{"num_hidden_layers": 14, "hidden_size": 256, "num_attention_heads": 4, "num_key_value_heads": 4, "head_dim": 64, "intermediate_size": 1024, "vocab_size": 512, "hidden_act": "gelu", "norm": "rmsnorm", "norm_place": "out", "norm_eps": 1e-05, "positions": "rope", "rope_theta": 10000.0, "rope_fraction": 1.0, "qk_norm": true, "attn_scale": 0.125, "bias": "none", "tie_word_embeddings": false, "parallel_block": false, "extras": ["capped logits"], "init": "normal", "init_std_qkv": 0.0328, "init_std_o": 0.00619, "init_std_up": 0.0328, "init_std_down": 0.0031, "init_out_by_depth": true, "init_mimetic": 0.7, "optimizer": "ademamix", "learning_rate": 0.000467, "lr_mult_o": 0.685, "beta1": 0.9, "lr_head": 0.00351, "warmup_steps": 411, "schedule": "cos", "final_lr_fraction": 0.03, "batch_tokens": 32768, "max_seq_len": 512, "doc_mask": true, "train_tokens": 305600000, "max_steps": 9327, "dataset": "wikipedia_en"}
MLP neurons of a small language model. Each row is named by its layer, matrix (up: input weights) and neuron, and shows model dimensions 48-143. Each number is 128 + 32 x the weight over its row's rms, rounded and kept within 0 to 255. Numbers have three digits each.
After each neuron's rows, "fires on" lists the tokens most often at its 100 highest values on Wikipedia text that the model never trained on.

L2.up781:094131086141118155124129119136107142146200163096148111057093160111049156158095101101125125099166156141097123095112219131148139080116151128133132185132179163129124149134138120091161126124087165107114144129162140129145128125151137168160099132154138134087158150111166127128162124127127137124
fires on: ",", "|---|---", "$"

L2.up398:078139098167143148135100110126103183106163137121143104077086121120104135130117056138133142100135143129123119075131255117149122133144132088106125220132113169178114120110135084102175117087111102086076132167161121120162128149135119175174162069174090136139119198092151151147152111131155110095
fires on: "$", "| ", "In ", "#", "n ", "\\"

L2.up1014:153097134123146127171147146182131153145039111127132144148105090165120179092161153095152128176130069173116076118131105163173111148073100142106079146142123151148092119103143182117111047156155088158142115173106128151173151120068148131090084142095121114153126077092113144133123122153187152141
fires on: "202", "&"

L3.up315:116106106105114076098100084135171174111150115104051098144121117143163091134106099140154113114145108148162129163112086094115116113138113133215110060109164092159134099166070092126130126134119136144144111136116149170087079113195151175154176093120116121119198118129181113094139137096157103160
fires on: "cl", ": "

L3.up88:129105077141153172133152115141170162172084166083078140133134121128160059085107152162109150104126124164126108137157133143096107204120121095160098120145102086169125176119162147166156098113149130159129115169100138146121115144069074162090169111127108111167098041172068093178134182133155149129
fires on: "X", "str", "\\", "ut", "&"

L2.up599:168185109133111130170129082166105172136119139077124129125166095118093106165148118095071121205113089173076095104134164145054112159100111172129098151124137123164095171166136107113163119101152112058123064164109155133118128135125137103086101197108104090125145140095135118142086112139114171135
fires on: "202", "&"

L2.up1001:146140121119159152114133122140141126108070144138114160233129093139177107045140132110133140127113101150174129163086034172089097156132174145146110008149111132153138112146168165096120125175137155182154186107111147145136117109116150129100123114123141096144131102127054093137112155127215138117
fires on: "10", "1", "^", "20", "_"

L3.up281:079104123124162166130189136139148099144106185154114153129115097156131087089173151119078169124158124142195110138123068119159113114094158124180086123135105111098130134106067123153145095113172118202167148125083115189120112126045136136096128095084104093170087093133050095150146128099167130085
fires on: "Al", "Th"

L2.up438:179126127085128159135181106155139110117108140157094191212159084133119095094164138083104138154072055120170126164135075145048153124063112132092082083112132128139099169136156155132120138155162096150151124173112142150119163125073163117126119119075131110182148050117115137114096111134181147114
fires on: "10", "&"

L11.up531:109087173107097132123087205092094128155120114140159169102106069163154169163095121091067143162156119161138106145148154119141089145095142147075111122141126167181109130141197128117126190114121148113064113106103167126176198136147126148143089133079157172153173091126118165116108138120135205127
fires on: "ic", "ch", "W", "m", "Ch", "S"

L7.up275:155143150117111131152129130165106165087154121142155088166159104112161086120112102118084177135154080220113053152140160113235102144096146142090108103107105107120127148172101095133086123118089175114149099077123185100159124141160117181114105153112156159141156112093141126126082135185163131133
fires on: "o", "ov", "r", "in", "it", "up"

L2.up322:092125112134107132118105138117151160141247133106126123080112111097107137151123098128121120119160160137065122116140194123146131099118129151099143204176147133129065150123114109119151124137091132096099152143132135111135167117164122125150145149141115114106180165128120157120144111102158149115
fires on: "\n\n", "$"

L8.up158:090129108154070120093143120173103144120155185110141100155099126099137134116075080149105143165115086109114100114088134084131119191115119148099138123138132180104159105117095117150105130124135125103123151177080111123115120148146163137088178160131075105145161099169149130131073168173152136098
fires on: "str", "gr", "it", "ati"

L8.up373:069122161113124141112132126094106122108178127151102157137118152165170112073070107100071111128118160134125115179154137143081111140146120141075142119146127119198097131160159070121090102134159189182126098163085124084178028068150103104127192119072078091116140125158132141157070116135115130137
fires on: "ch", "re", "ir", "c", "u", "ow"

L7.up793:097138136101166091113118126100126150136145123118085137160187094095116120125098123172116157135185087160101095158110114094123097150150131157080124037090102099134179128152120176161154169123139115189135083124123151147092111088153150119114155126127108091121110067090180090085121103151195102113
fires on: "Th", "pro", "wh", "\\", "os", "od"

L2.up82:081116131151083111131094141152119198125202124095136109040078156083110147193109124095155128110139153131117162097126243095131134130142141119083130212139153130154113126091126108127138164110078113082111188136174129112149154124136105119125159158126116160136157147121142142136160087104147124105
fires on: "=", "==", "$"

L7.up973:111165140157145167118087128121150157199117100122094153081100129135156128129118076201105131156121159107100098133096160099170126073131130165082118098083149126099144110173130141121103165122079161080107147115095143156142071121143177140132137181155139142161195105102157123104100071175109140144
fires on: ".", ","

L8.up267:113149152155147140144096107147156174145149188115121112135126110146174106133123102118080151202172074156092060145092133134160132119087140161168173145106109098136150116209125162093110124093073128132145077071141206118124116105166121130085090125080143114155135083094147136123085096129155154148
fires on: "oc", "ov", "in", "St", "v"

L2.up264:150129103164147156135132100159176143116077135115129223176124082092197142063151146133121155159168112153161102113085081142043099155097141145125080115132117103101115103146104121142106118155121121120138112116098114149155133138098128138097084128129150122169202000110100152151107164108191140153
fires on: "202", "^", "cl"

L8.up585:124126118152079145145121132197099116122172127157179117076067115127112119118063083131157048169130164163120074130165130150106172168104171077058139121108131145102144134083112065115091148142122152083115118145088116154113059147131139167098152116135116130115131101118114164103121155169103162115
fires on: "str", "per", "ic", "k", "it"

L8.up645:079117162132121099194098123129139181092177143109107132116153092133129106142111091081161120122153157104180127100110117113074113060151130149178095120096140106150125150124132121179109118102133172133166127096099126120097141191138196118176099123157087153096126114117107114136093155103131136152
fires on: "ati", "di", "str", "le", "us", "re"

L11.up324:094117161190125121124144171121139114160182093169087054066123131127108142177134070106184151146130098137121099115158129142104124111102179148139118129142128143150053128129098098146132086131134125126061105108132099122189132137120126149120118137125102187134130075141143118143127146124103148124
fires on: "P", "G", "g", "oc", "us", "ep"

L3.up34:119154081096150147170165114169148115148088128116155158066083093097142128124168122126127144133136155110202098150143105113104056110140114125128092132166113078127127108081170145152167082106090141138188146147093133172127131119031093140090147104116109113127106083158094120175175137076178146128
fires on: "Al", "of", "ati"

L2.up444:111103079114158146164179139158168104161082085160097128114134111145135160125146140086128165127106133115173129157121053129116096152121094109147066062129117046097138145094137171157162090121140112165136116144114143142161127155059115124090156137112109127127109140180100088174153133157140125136
fires on: "for", "Al", "&"

L11.up114:093138143123089154139098167116127107088136172137112142094123178153181146158107149134119107133156150159129134140141202124146110120088100149163082048084081150072131160116081108112122111112132157089114060103097136066107081161162132170099168124116127193096142149091074192180107131118059137121
fires on: "o", "S", "se", "C", "m", "M"

L3.up341:120163188189121098144035113093136221148179111064127136124071089131127148113074118153134138139132138136073076102109182164167119141105164139125125145123113160106109106140130120116140144119088129064122145152118087064118123127148136154122142109170148148124196125116125205084125090130121126121
fires on: "200", "202"

L2.up228:070145151162098130114064158109129241109198104075155113115088124099106159148091062127112136086132122122072130066145157115158145114114142140113139200136144136143134118101089116107117204105093142079116166138157090128109110129158134151165165160137150164125148148112162155117161108113128137130
fires on: ",", "$"

L3.up789:129105061127209157141189114121167106158093149144087125138150104177159084108148133144120150123103126160197101171147083112058131155137101078155097075114151060139117154092164144144118073124123114162133154133081143136135112135043152155079157089114091118120125102188100099149143119092154118111
fires on: "Al", "per", "ut"

L5.up298:141152084149117162096110128137137153138120158154098188130108120133151103104169136139135146085122183144164088148144053150101125205129122097166114127127112090118100124188149141212122095127113104143141080113088098193099096144103129109070095154159082112110121084123077128145105103157191094132
fires on: "I", "Q", "str"

L11.up517:086152171174101128173094194059068124104135131149118165118101111158166098102148141141106147126184123173084156132155178165097125108122189190122089139104131125101149163129164096112148147092099122128088106106135101137137092163171151182063129119074082151115128123145097157131080114104166186128
fires on: "M", "m", "f", "v", "W", "P"

L7.up620:039138165188136154124100138077132149089158081119049069140114104149113116160091120164121133146095120108077171120070129173126115144104149156085117138105121119172080072122104065077078144104139052101159116144156131067106105137129131123130153122138077124141166126075089187159156118097085134130
fires on: "or", "as", "om", "on", "il", "em"

L5.up717:186203136184098155088128149122113139110192208087084118145156098097220153035070071130081117126128115110112116109093149129128100175101145150070072119053159124143036132157133176126096154163119153158104115079091092107061102111137107156090095153122117127160115100135082167131082135173135123098
fires on: "on", "202", "af", "ug", "il"

L11.up124:149149114149119086096125096085093196065110140101184096136089147125092061166089095134114170146208141128079128112143121084132139088110101119098144147162156129125125114152114111113166171136155075101100106160123141128132124144142127117137163089114144138149207092127121101069086097074178148165
fires on: "g", "6", "4", "in", "e", "2"

L6.up903:120145170095100169068123187125162107128172165138087120123098090199141117070123111154143204156072112132109087116111093133109129136113121159104115092146136105147076046132133082137117072170085139131086138131095138131133101124138119148104199202113132083108158128113136145138148077169072113158
fires on: "ow", "ac"

L3.up710:144111184089122159126131108130110168161133168116063137164060111167175066133131123167152102178122109155137136129103132143087125128112139093139099085070129146144115150136124105120086090111127151118157077161101146196153103117202150168083152126141128118111208092096112145116130168066125130129
fires on: "par", "cl"

L2.up426:163136095131101127116064114126161169139152150120142152148157114140096078100160101166164142154148152144069107191129053172127119175133149164148105002107120114169130158125170189108126100162119138122085221098129124076158128089187163178139123116154162088130105118132159146122115150111077140120
fires on: "\"", "=", "_"

L11.up88:122157086155079084086110176159134100131145138127085152133161099176100070133147100148114079164147153175116093103083151180101180118046165142123139154085155175155097139185122152187125066107085124156116025089138172154139109183150200195150109141089148116135167070110118138126127075109063160092
fires on: "iv", "ar", "J", "el", "u", "av"

L3.up471:110093121148123131085066114151107130134185159117072148168154070149224053104072151133140111135109099203113133141087100105079094182103067144126109100084138087097110150137063114148085122150111168137135094161120141138107073117222132186132137088109130087145162062174061150119127131182130132118
fires on: "cl"

L5.up985:145105159063144111164142116048104137154148082121128109170205135090137073105130143121109151134107109189085168144104149139169104181169144165113085079114092125117168142084110145106066097121116125111133124114105175076074105117189090123146125161082088104157123147074109086155096168192096130139
fires on: "=", "wh"

L7.up357:078167142119160149099136135147121210151124043114157125149052141120165106171119115144145128074155095128133119131089133101132141118171097132160049148087180106167138142136117110175121135136064170125186139103084112100121142077164149128113050122155045175132071100140128117142095158152155198146
fires on: "fr", "le", "ou", "str", "ug"

L2.up519:142101111098134131186152124212067197135148171119153173142149126171154086084115073129092153139119107161164067122086147161095094132091125159105073138144107168137110169126128132095125113118116130184157095107114126147153159081074144153112092175122094104121135052110146187133113118161207176114
fires on: "202", "10", "*"

L11.up939:121137087126118205114044187184104113114159094104111164129196152136148086101127121163106091128148182160072093076067131141148155151129101107152128118147122133147126172135111189161151162166104132095129092075164180131174080103146161090070110130109094162173132112154114141139081075135059140111
fires on: "ar", "ce ", "ch", "av", "ag", "ab"

L11.up556:129184141165101166182147136130108214166128145085131161088170072080114188138131103135127209138121099137112077050127129138156163113160114093106108182176165142166092157125153114134146111129112094140164124127139157180153103119163101139064097112103143180142146203118099142148160140153166096171
fires on: "%", " ", "and", "0 ", "7 ", "3 "

L5.up757:147149163133155142104071099132148097170164160116078177101122111121135099116080116155130142111131075105101164101160147099169117106146133186081084128104112167150101084109130153112120131156148114094094173153100060147092093097128162123106093125128148134147129116098106161125127070168117120152
fires on: ",", "202"

L5.up280:168150108116129125130101045107165128111112130128143117129133140114146115074162175159107110107157163176140143117163132151077104132156128130135111167124127178125134157169151151179079158107159142150137104128122073145094135128138119118078151152152102109209111111136070135184068163166148075095
fires on: "Q", "^", "_", "#", "E", "str"

L3.up90:148084082109162216199131116150147072187029143181105164067095070174165100133206103134130139129122126157116110151092085140068116126087140098216098133146137114106070169110135131163165117125174152157142106156084162131124143143118142097079144128077109089171134092162091118137133109100145137150
fires on: "Al", "An", "ip", "per"